Part of a small language model's weights.
Size: width 384, 3 heads of 128 (1 for keys and values).
Training: a variant of Muon for these matrices, 862M tokens.
MLP neurons of a small language model. Each row is named by its layer, matrix (gate and up: input weights) and neuron, and shows model dimensions 160-255. Each number is 128 + 32 x the weight over its row's rms, rounded and kept within 0 to 255. Numbers have three digits each. A neuron's up and down rows have the sign that makes its largest values positive.
A block is one neuron, or neurons of one layer that tend to fire together. After each block is what it responds to, as a language model described it from the Wikipedia text at the highest values.

L3.gate152:089177076108129107145159171146118156131122172166100118177166114091150129134102175164056122177115155121095125064105082138139090143126160106123173160158176133059114113123142130132207113142193099139155160091223147142111151152088126151138115137108150064106135156160112161093112117092068097122
L3.up152:123149160098140162126103091180111150126121131128127130125128127185124067122183125115147155152101105140118159078152164047122134110146139096162077105119160123088129186139112081125097126114111103141117143097175134101143127100131123086120171153098179131161134145108211189105117098133152141175
L3.gate180:099147093135125123175154117120127183111080137094101089195106175226135184128102156068132104102154100176100111165206166063121109121097127121141186145139131121099051157062135094111146060117161183149199105065141147222093127142174107116118121088098085153151097159157162119126138141112126118118
L3.up180:125159133097126097180167133117103154071052062101121087171139113136139176131111105096166177164151181141091087130151121086132143121155129124167183208100124160065121088130157141176154104119174105177143156083130114134152146063110129105114127125156119169142137125109126118111121147090124132071
L3.gate261:064154130108172117108122067124072135145143108081176207171194141180122109092123137089136155096114111095132108073168086167181132126119097093169179112103180110150150143128115076105113155109176104090111158135113185166116111089080157141061106165040168156098152117169131119129076121123169101135
L3.up261:089136087147117161149147124115123099051116070111137035083129096142127148177092088136072129147095110147113171102154093138170103089160142125119110152150142152120116109136098121157163183161049159127136106091115117127134138148178115099098134189113103124060083085083065135160141136097102145155
L3.gate287:137086162021118194089093171129155099186140115115123078123116158090076138151172170173123180105154099095167165143105175123115162094099177128165122118177001088146191083152086202201117135114119158099157149129108106124122065153166151076085082108150164107063139124147093129156155092115136123114
L3.up287:205143174167122115129109146118136123108169095191086123143112153134095060127164124159134105168145110110194111098094049119172158144117106123137111088170109106134105108138123142090093178132088132170078143124104074162150117103118130118124105106148106140107154078115091103173126105114070104137
L3.gate577:116160124138138105164144070114117083127124129064123143177111127088078071179074169143130114223102082154129188116103127173129105162129095100107111157097120133076113177109115077105117115099190141069119085171068088122120097123083101110030178137111107100119127124125068125126106138102127112118
L3.up577:141153130131156117104098111153128115115069095134153144100177119128133124086181112145128120089136079116117130177152138106088114126108172143127144113165130092143184115136089151116168122123128135112090099115140143132116117125104152106106126115164118189115142108126114135172072121128190095049
L3.gate1041:189109171125100156140141110101145119113143175133157077143165132166147079091162171160147132155104143171179142111123148132135115138140120142106085177172113131171164164110165173176097086139176151143119053149085200157154149162046146113125120100053162117109139178129185117096240178123115109117
L3.up1041:131134214058133133136173175089200098189110154156168096109148155163141124117170134178099105166129139125182183140162105137143151158177116133130119195180107130110126095034232117163125122079121084130185118116088177182102151154050136147090134091154124163141143147085184112081143157112110113139
L3.gate1270:137182142132151063123150100106121089079123147148144053123120149188133134115101076151073165144108140124110137123063106089158117144118124145152168149140112125125144161186144092141123110134093192125136144109179083147163138095091151133138137124160150119122114160090054120180120168105063227173
L3.up1270:148127092127098133130153116091111112141174127107105196125147132130107112131147114131128120151103099120155170117101159128172082146100173126142163127115132102164109156178117160136133170146101166154180134141156158119211115126092129155137071126160098064097117118046160122152125105155109156172
L3.gate1398:101139165159142189127169169094105054114142144096136146132116089120049107094122168155141196158150146097125109109064099162158131102103128156151126089158143167145078135071158114114107086130158109115051106091135124116192171092125112164109141191094134102139063135101111150137151082112109179092
L3.up1398:144121200113130136153118151144088132091087141131148162123111119167095096137119117196116152095085146123118118086123140163090098094164141139166103145129123128116163146112151104076105145118071147105147133085131087186150135137175132153112173089071112121142069117128080114131086091187130155107
Mid-sized numbers in tables and dates

L5.gate586:064141160116076120068079131136066129155124128095120088124113103095153105084114127136160127129173129117149083102160109182133142109176127118108131126160113107073069173111135134154121119099124121181071098066124104178129169145094053158120130051083137136181165168133147169143111176112051136077
L5.up586:135132125154109140120113124090090115175135169119108152106140074142146126147069118139169115147187094122147129107118089218150144114068093177108106113211144142148117160113190077079161118127134120140065086130091124135124098134076036146145139099095187081162142189094162128149095112072158134083
Month names in dates

L11.gate353:171094119135145208104157141173171140122111189094145142142059121081120199127126138116062103146141172062096125110101143163160108073165084157080114079128040116135097111116068129160126124143210108127079120117104131097114117090128113141128150080188144131147119099103143185124092128120096136138
L11.up353:139099155132127152101117150115124071157079135101105174140140146152165139140124124081147075136136135133121162184135136072175114155138128140180148125156080075118141112147141137142150107103031148113118143111137097141138123173115150140164119079161080075109082171151056191101161061146175071089
L11.gate824:124111161139076184140114109158074166199174181109181130137142079107107104171132136115115120106167184072114110083144128103124098148099116120115059116174181129164147167158093117138173096079152080158115156167166177182113094091199129083077137167115093123113114140157132113161123169147183120129
L11.up824:107087127141151149157115181085157115120102129151100090157106084123142089093118138168099076172184173105164125094105141133167121200173156129123105118164094103156128122139139172132139136143098115188164131166203177092039117150084104136119125145120107154103128104160125162174165121113166140114
L11.gate845:157117080176088132137134131096121102149128171126090107083120099072155161173133177116109110104118076080162081095105080123074042137136182108126156113104148116182136142115158107109194202133131120216112143173103118088124203109175131149065083135158163134137124150117156138124113150146107124145
L11.up845:116102135092198171112141156104094168160074099160137134112099134130143139124089172137108074116150161130166176064124161087152096072136154155153113142146148064134120103195121122103151173168103183123132142090149155140167172168148187101082080181137108136176152104200152154114085123156136090099
L11.gate1258:130175112089210135157109121052139156137154181110137170092099142153082236085079132151167185211114092247062126162166159089159115133119132124076110063165176142130140147117110149170146119113111125163123118107204116165140147112097136109128055120097066189126107134111136103163124080052141076130
L11.up1258:156093090121087126154159136130106103193125134094134179151086147102153109163126112074153148169139115174110133187220149150090065163139142126092131078128134101120113204128134127138109136145124155147099171115129140064105198111108126123172159114173076171139144095102130146155089103075106125150
L11.gate1341:126092148102134117149113166111146209105100122103097155155133118146135171139148121114155137147109078136174148123121129056094131092186146126114143187131127119128087107229083096143144168146103154132163123112178153111154154160169103060092159087185097066103153120072094135116098114193068079115
L11.up1341:109133093111086136153181166135129134183177160185076139102115086101128127106097071139138101107157129089139040083107121102125161108136159144143089069145174152124133142132115112103085122098114132100075180135163159132075172069143195116126131150085080146094104167159130107113140121127183168089
L11.gate1411:121162129159137148149114058093081111171121121127072144078128077123099106137139115097149147130153127138145106124031056071100091124112121134102122220130127122090156120180143163084101067147035145171131167082169096157096175164140114169141114158102122146103080161199161127232192124097138142211
L11.up1411:135180089151100148090116133152084131151151131155074119161134063129135112136094083130062160170092163127149145171080127137171163148143156195067117094139097060097121133135181154124174092132163102126157129143137092162158093120143163107153103118113127134057067127084124151129116109110097082103
L11.gate1454:084138124207099181139154110129124171106164110192132176183133101102139149081071170110127129076085098128130122085131167105095165144181102157119164178080155094132167128167163132084168182081148061174137165113139168159079133105154129138161096170173106105123116090098147159136111067100139125166
L11.up1454:186103140187151110102110141069147169089148127146201169091157138137144162114076092111101091176116072150108135087115199129136136133139116169119107096228173090136101194181155156142200118140130139149089137126092119189145135139113096151100085125101178164085134062097131157136130087062069092130
L11.gate1515:107127185129141079092143137114109125116121098127096147126139108123200163125137114134089142059160134085113113139124116143112054141091185130216158123062113132046145136103125166128073135135117132098157139121142187141099181101157145103090145206114092137085062140097091198144086169133160142150
L11.up1515:126090077103121107153155171076147113175114201154133139107175139182148061146107135066103092097141160158119120108113109127194123145150126084117174125084134128118162099107127148111113083145166154129107100142090132176172118133086109145100100162155119104083161146119150100114095161126116133062
Separator before table numbers

L11.gate277:130153086181141175143098060139089166111155130117115096175171127190121171127114069120087152145180170189129124112139117062112147165144165112120093077192154142116129120096099078136097138179155115085089102128113114126138152091092127162114094106157117150074146164100144114120104085098149125094
L11.up277:130113140084149163086088119178144168146125046146141112123130154098149184163138189110143115102138100171094151178106071103154136205112091088144166152156124071119174125139175083025188119097123163112174124147120098096147140141092122127188083169098142145100106191117133164187187107121103125145
L11.gate630:117104098096167206174096123126139144186079083044121175117137121125123144116119165195141152094109185078123144102117150145123144144128138143077135128113088106134128123160069183193156110090208107176108062091200152106138157137101167183121154136112146142106150083146117093160180131078148122135
L11.up630:129091105134139119152077127110109179133089148191082153143119127138128083062118134200109128175136117089114111131173069113134111114098122200138135139113138126159096141112166126125095103000115139104105150146147139139107139165105134145115122121149095132101137123161126102148135156171116139113
L11.gate1086:089088126182126076131179206071102169143132165115067159148196127168093113160062155146106128120161144137088123093111100129106112131144082146073165148162180163083054164099149133148115084103147115069148121166147127111114153110142080155154089104116158134160180110149154126163088105122101106126
L11.up1086:197197144141109142170121145154098053060178124115157145091104101156110140122109236107144122128114142113134169131150128127151147111118140135110138098118099143130209145164096053160162112091111098155069110118164155115096094140099076175165191114149072162102118103107097113135090181185151099116
L11.gate1137:098121120158148201161143149134130078142136171180100135116138101148128157116131099089124166123188158133141137094182151144138155178134107121189153133125126118109069175131140109121115168072184111105069153169133158118097135130062137147107102102149075134118161164098121105176159158143116074100
L11.up1137:106169125099143095120147098086131107093065072074170163122140153109137121127157176101070155138091093158171146166147135151137156150190194165094175112163136126184168171110160123143141039120149124207106095095116116136117175138128097154071133167098126071176141152156114102133167125096100143071
L11.gate1148:138158107061094115111124094161097134145181144101124129171076110153100110134099149182123134083109148119165143132159106071071117156101144105060102116152124180211174106136135151058165155144112177136092106116143128100163114135130058130184115153073112164177128104144103146045158111054116210112
L11.up1148:165092144101101130106146104146148110131140100150127162124123165084160116120133102098128107130158151073131121145034114092102134126157122082079080095150135167129125150131122106118109081117162091070171084141044124180134098154104048176106114117121136103196131175108091158110039149160109083053
L11.gate1179:114136100146116138092162100140150116179125148137092102139134133100198180143126177082148065101142071116134153118135064114103087171131123130135127174163167092108159104138174177120138121103111141142172139167173172068145133123097111132162130066113163129044131173048173109134165084148060104132
L11.up1179:072096135074151103136119158150132163127060148088072177082101113079103141119103107150067147148124134175184121125103068133108118136086060204125114157141156154136127142115163095111161124149159151098095127180138131121183145187089094134144068073163124119146136103134113128081162155104159130152
L11.gate1388:109094156117146079110116114128119173132151079113175181091188059159068124128109116104115090128136155147099103159095131054155094123167113121148143089070137134221116165134130065096090150103117080106107138081180120054090167142136126143115187138137136191206116125182146152173074181186132133120
L11.up1388:085133168089094102176160141114094061155125113118120132161128112131100186075173156159132149156157108147071176073094085097110110160121161137145100188132130145138207120137146069159134078117113125091115203169162151118130080126111106098126134132201194114144115103114121141129170111142077122169
L11.gate1467:154149101127097097193147136077071102151096122065144096165137135150174142135085146110118123088112182134172168147133095229144134146093178091110135124113155173110031150069105174153150148164164138087130105113186135136123162171141088147115085133148127132125116098113132106161114089113093107082
L11.up1467:114114128124176125096105103087102152123196095117128092156113125121093130089130139144174157147137178118178152114103123137080176144093127152117096119099135148131116131183124114161198162124163146128131100098035119148127120149108116137094059131154139125183075176106137112130155092177065167113
Date month/day tokens

L5.gate181:117202165129140128089153153130111127106099107150126131145073146113126095169134085173139091110183161106127105136138106102107124110123182145118107101132060109102167099100127125092097171118082162146083160130128157120157163090103119105130037224127145159080120190065134115064129192160109086199
L5.up181:148110112127094102170156110131104120177156116111173174152128132134134053136133161102096145153133101173129126125100130187167157127155189112106139104186103142086157092153156184101118105132118133076190139168081074075156094138105114146127138107143167164110093114109113151137171103065108142116
Separators after numbers

L5.gate418:118067133150128120132133187137111183169143155153101175120139119073099170082131169104128170153209119139102100178108136133118123174152132170131126107124159101088101172104139093120131126101143118142134128133170106088022130127126142139106138125091085140099146133102161079099156151157161153129
L5.up418:141138088138154152186123103092110127132115151093149159185125122186099156153190115143090165103140159104141138128099126117078115134092158158106109151161121118148138155077135139158139130135156151099105130118122157072076137121074112143118133143152160130169164115152093185116193129100137099108
Table header separators

L11.gate145:116139066118085166147117101149104123150155096126104117135124100126078101138159106088150135097154152128146105152105117154089104150139169154089160173088129137152158160109087178097036125137082085167160109174102089086112107150118125144154086214061102088159107127176122118131182181111163151165
L11.up145:172140153127079061117157163141088135176130154158085155094135190140113100175151120130165120132143149154069089105136179161070143135105111129153120123116101090167097105113105152196063113097111129205156109087104129103091128094152130123136114149127149097121073069198186131110173084151117181146
L11.gate179:162085175144155181188108094131141147100127120152136170163148072095110081118180141160144108192143132167078117178073177118105174120082133105149120153160098145157150116136106127151162176124156085200077081155082115138094164092135134093164141169163129074104188091164128163150169104124162127150
L11.up179:123148150125147160097153063164123142160087147156126107190133177126123110114128103130142121193139141167180133119101174105150174101102104172198131152186169077093109081122047105160133097138082107087109080112097136109131134106083071148088048101117154119142136136141114113146137108151215175146
L11.gate251:140117143160090112143187116154153091147121100164129121105112150151118102132107176068122127163080117122122145187135153133080188110091158176177110133202101167133146073094112167065107078111075099154112160139126111135102113124150084109169183086115153174108108151153134131105158168200161131096
L11.up251:119147098145163141123101110096138083129145126093090092112189153127102154169109135159118171135157051181171121152204189124121137111056159075156152101148155133141195146089116144114113122097137078112130116120102161131108144199114146112114164143104082049141183115118139141083134122127173091079
L11.gate405:108133136200033069121096108084160141126120144123145107143129145114126166098102151079108184079082162100094097122111119112119111117105139078158139104166118147104129120152085175137073136199121121149121088100171176148077138139109090088152086101131140120154173076097098151173129151199064101190
L11.up405:038142155141086168132072133152142103066127156084092090130148115125149140098116126185136116083167093155070140138144139131127152134096139156154121135118150153141110033114103109119132150155095095081151121137163102163147147164091121099122130145139144160114150168185135149077122083090091170119
L11.gate707:143138111139117115151189118204128135085100059170063097088142142109167097122074154166165168182116109143099119115152167109116165126188158111161138125144114169120159146173160177170106121155178144108138172180162151071135143084102085153103124183064067082077124092155118128067106114081107146129
L11.up707:123125153016144202137151142098157158133122131134147102073100132152140140081136107123126127182179121141069104119133187104147186100179111138138147092118176117170130152034120141129132074100149131082132154139133124129098127119141134121122121123185132066135146067108161159130170109148093145138
L11.gate779:149082105111147155090168172153096094108101119145107173141107166179192179184131169158155109149119080146133072154066141095154151125136113133098134139096116063135084137112082157158096128109086145143084153088166129168098000148082108143100171074111121148120123173085082165139120125092119101104
L11.up779:130110123145085133204113121080097129130140115172091084161090061069089123119154097124078110123163180114126133093116190073179144118107169203110115092101140147073118124125087107108128141143112164115122085121126150097164150116111132155172139158121108167105190141133095149078180173154107132091
L11.gate987:113148201123105164120130167133124168176061093134146131127156151153133151139143122148133076124156131162098146141092115150152083177148175065150107125103085109133151062116172061144126132137166133122164106172098115094161117191120093109121141156142151117122167104119169158097056155088187177148
L11.up987:161185164081125129148135175180082109107112139140114143085204176149152116139065122131083142146122131154130132190126125142168134108088093098069140134122084124109158091092175052154176151143154089119116069153142130156141159115096143151176159064134135169141147145082132191094140119090179143103
L11.gate1460:145103138148091142148138145161116141082142071119100104244142146121097102076146121209116145118157123067169112191090105122140143120081166090131150097118207125104095109102148157145136199119127093120164089123091147142129113128160127106152179175154131143159171116134122124092121141081099169113
L11.up1460:132165143146085118120097122131167190130154172057099106093150132141075119145092124113124129139133075203122145127133111083121070107134140141099098080141132106154072125112120119112108111132060119112104128149123113105112137115127065124147096108074115068150099184104152141165091149149110138136
Table and infobox labels